MLP neurons of a small language model. Each row is named by its layer, matrix (gate and up: input weights) and neuron, and shows model dimensions 0-95. Each number is 128 + 24 x the weight over its row's rms, rounded and kept within 0 to 255. Numbers have three digits each. A neuron's up and down rows have the sign that makes its largest values positive.
After each neuron's rows, "fires after" lists the tokens most often just before its 100 highest values on Wikipedia text that the model never trained on.

L6.gate1011:130052125094162123128131171108127098135171136161119165169186132086108122135126153156098133099114121103136123143128114118177112147081170156157126164134111149123119112107161123132140082118120117136136135141172151127155141114162089114097106126128146126130156065141136116116164122149109099093
L6.up1011:151142155125149139147139130129146078153121109110108127165204147145104148090102160107107123153123109117125124126125142080120105123082132102148119149136131156114142122139159152122123114109115141143144159122164141117120156150144113099123104166158122117143152102109151181142128126149181072033
fires after: " the", "19", "20", "90", "60"

L6.gate1481:186141160111110141116132141126106149113157192177107105128148163125183150155154129150113163135110096111170109183108108141144112185158132120101127133108136114102125106154143137092139157127119123097093138089137136094142142159135118095130177107120140124095115117132169099121156140119121126117
L6.up1481:145144135115136072124102127082124121136119138122135158155088166132112160150114110096155131129160130130120137108161122146165118118066126114161123134120116116120162136126091136137133144123158134111159143131142131116070088108115132168141141104089124136130159107138123120102097125090141139121
fires after: " the", " ", " The"

L6.gate964:138099148110173068148106104147125146160143090136105140182166113135113125174115113137121120147072110149144115107143093119113130143160109151123126127102172101164136151145161115123105138049113117141147133154167132102133097125127146121149168129204141094170119158137121139126164143136120125165
L6.up964:133133123122140110169116114106090098118156150166126157114100193145136156108163109135129168090161157147098145152113126120116115144074134120169094132165112108133143127114081129119189126118118113105125172177127129105147085102129139110102096177116118185130103103105126110085097133131139103126
fires after: " the", " this", "The"

L6.gate1572:169113132127160155113105127132123157117141146168129164135137182138098130125139122136133150107090146127138125173112090120096125144108127135084168147175107117124135126137126177126126146084175133129108088124125153120147147147157094122143138156118127114127133138136133140110129125114146131103
L6.up1572:157146136122115082144127091099134094131184109113133126136106102102116155100138127081164128161093101114163118176135093147140097142135147169099134143172096140139129132110145160142121167135150150135117146132125142127169122097103092121119182143122136099104117123139104135139119137106115109108
fires after: "20", " to", ",", " ("

L6.gate881:135148131124158098085142128143139125153166108133137118131155128143130128152119135174167070122098124177144156125083150145112131092103163114115124117126114087149124125145125143139121152124133154116145116120150146141163101145133111101134101151118137066114111108115084140071108126146145073130
L6.up881:125173110107174133135101131163173141124139071134132100141161151107146200140103110123104102102136145130144149114111174177098126130095122103126102126121120119122162160103132131159133105155122104120148082141116160160152088130125133121140071113099106116148122124132134174096149145112113131122
fires after: "20", ":", "19", ".", " The"

L13.gate1536:122117096109144153087145141118142122129125130138207130109159179135127145114118141118119138126126112147160110140164092126133113103122116104158166153111132143125114093139112151165107147120103154114125120127123093160170169069153114075136133151120110101124175102181167088169150098122138162136
L13.up1536:142098163129121121153144158168142154174124175158108150091139158166162103162123113135105147121106121121089125123138100132141157111102146121148102133121141131122117110129102143148134117170127122104096145161141128159130088101131142106130167133171116111133142128134115134137113144154123124128
fires after: " on", "On", " October", " On", " the"

L6.gate939:105112149105161109089152110153158145161128149107078138163144157141132135130097152125119151119133145136105122133159129079122108111060147130133107133163143161169151126157117167117076176138119117091136134152091137118107075130165130135129133142142118149155160121136117133158142110103128099142
L6.up939:145147123093153113125140116130166108149148130145141147149150078130156182120105099151142125158112160144107146116080164101141139146138129140106142137138118131176151131121143151112168120151131135109089096110094155062161111141152065157117114137101114091168120122108130164130141126168131138101
fires after: "19", "20", " however", " this", "18", " that"

L13.gate790:116111146123147092153156126113157123121155148116149154104138104143090147135130129123087107159130116149184136145126126121102129121150145142145151106144141125156114117109110163099127140140083162112100139123139116129177133169139107121126156158125141074104139110109128104118091138154114130149
L13.up790:100142108144119116134134109107106105154161124112114161164157157140147131112101144133135172124151135143062135126139100123138141079106140105131132096123146099135116158128159120152164132105150120093106120114137091151169136133073136150127118154155143148168141092170138114104122153119158133115
fires after: " in", " the", " In", "In", " of"

L6.gate381:150145183122135099136149153121146187107153126105103140111163162060119164129155071104138131115136106158146147163167110141134155128101087138138108118124152128114152124110177100143081164126120121154140141144154126131080140165126110132119117106153169149116069118143129147080135133131127173150
L6.up381:136137133111144162120154142151072081120123201203102150109133155105119143112082061123141061161117131166132101140133151171133123109103143135129131138117121139130160122110140122126155167091135129143103132158146131116153131122112120113109086119156140157150143113125113106153113092152150128125
fires after: " the", " Supreme", "The"

L6.gate1127:143119112119139108152145125135158081171130135121104141106113116136130101136165116174136096140111097147132118136120139118159183122083138151143113141157159138143144080119131121118124160110129110110157154147150107097129143122172077129148105150123123091141111149120101142109173131140139132175
L6.up1127:166150165128143112130107124126167096156136072140104156154142112086107177108142117122139135153143132091107167126073054121136101109121090142132118126119053151146124172135149187117105124117095089124108103109152156077106106120130147109120108151144165182143147090117106159112120134121139165072
fires after: " the", "19", " this", "20", "90"

L6.gate678:139166148130129142104118173165091146139085090130146136120132163115135156122149112130117093130152136112137153153153106131156153147097171136127144140118111146142136116113142133089125137124113115122119106121128140140123112110110122120093114109136149136074128142134139120152141106129167103082
L6.up678:155143115143091127128109129111106080102157120055114140131099107096183111103111118120129182152081142099156086137157120111100132172160136157105142123124126133130083088123121114109090110104158090158155163109104124161132111137113091130106160129127126126084106148125109108116129136114110132155
fires after: " (", " \"", ".\n\n", "\"\n\n", " to"

L6.gate1010:127107131105160080149140104142125106192082162152132098144100082134140099138158133074164077179147142101107141152113119093099140139137145116152113131123149107140161114128158112158135154104151117099105097154127122092136127134165148123153146142156084128169138152144127185085137175145174129111
L6.up1010:107139125129156100149155104127130126141115144117086110136123117100084119114135118083117101169116107110101131128110128127178133116090144102161117152111139094117146158099123140109151140104112104099107125123097157099076152134199121173143158130133125152173092103156147149128122081131127147137
fires after: "19", "20", " other"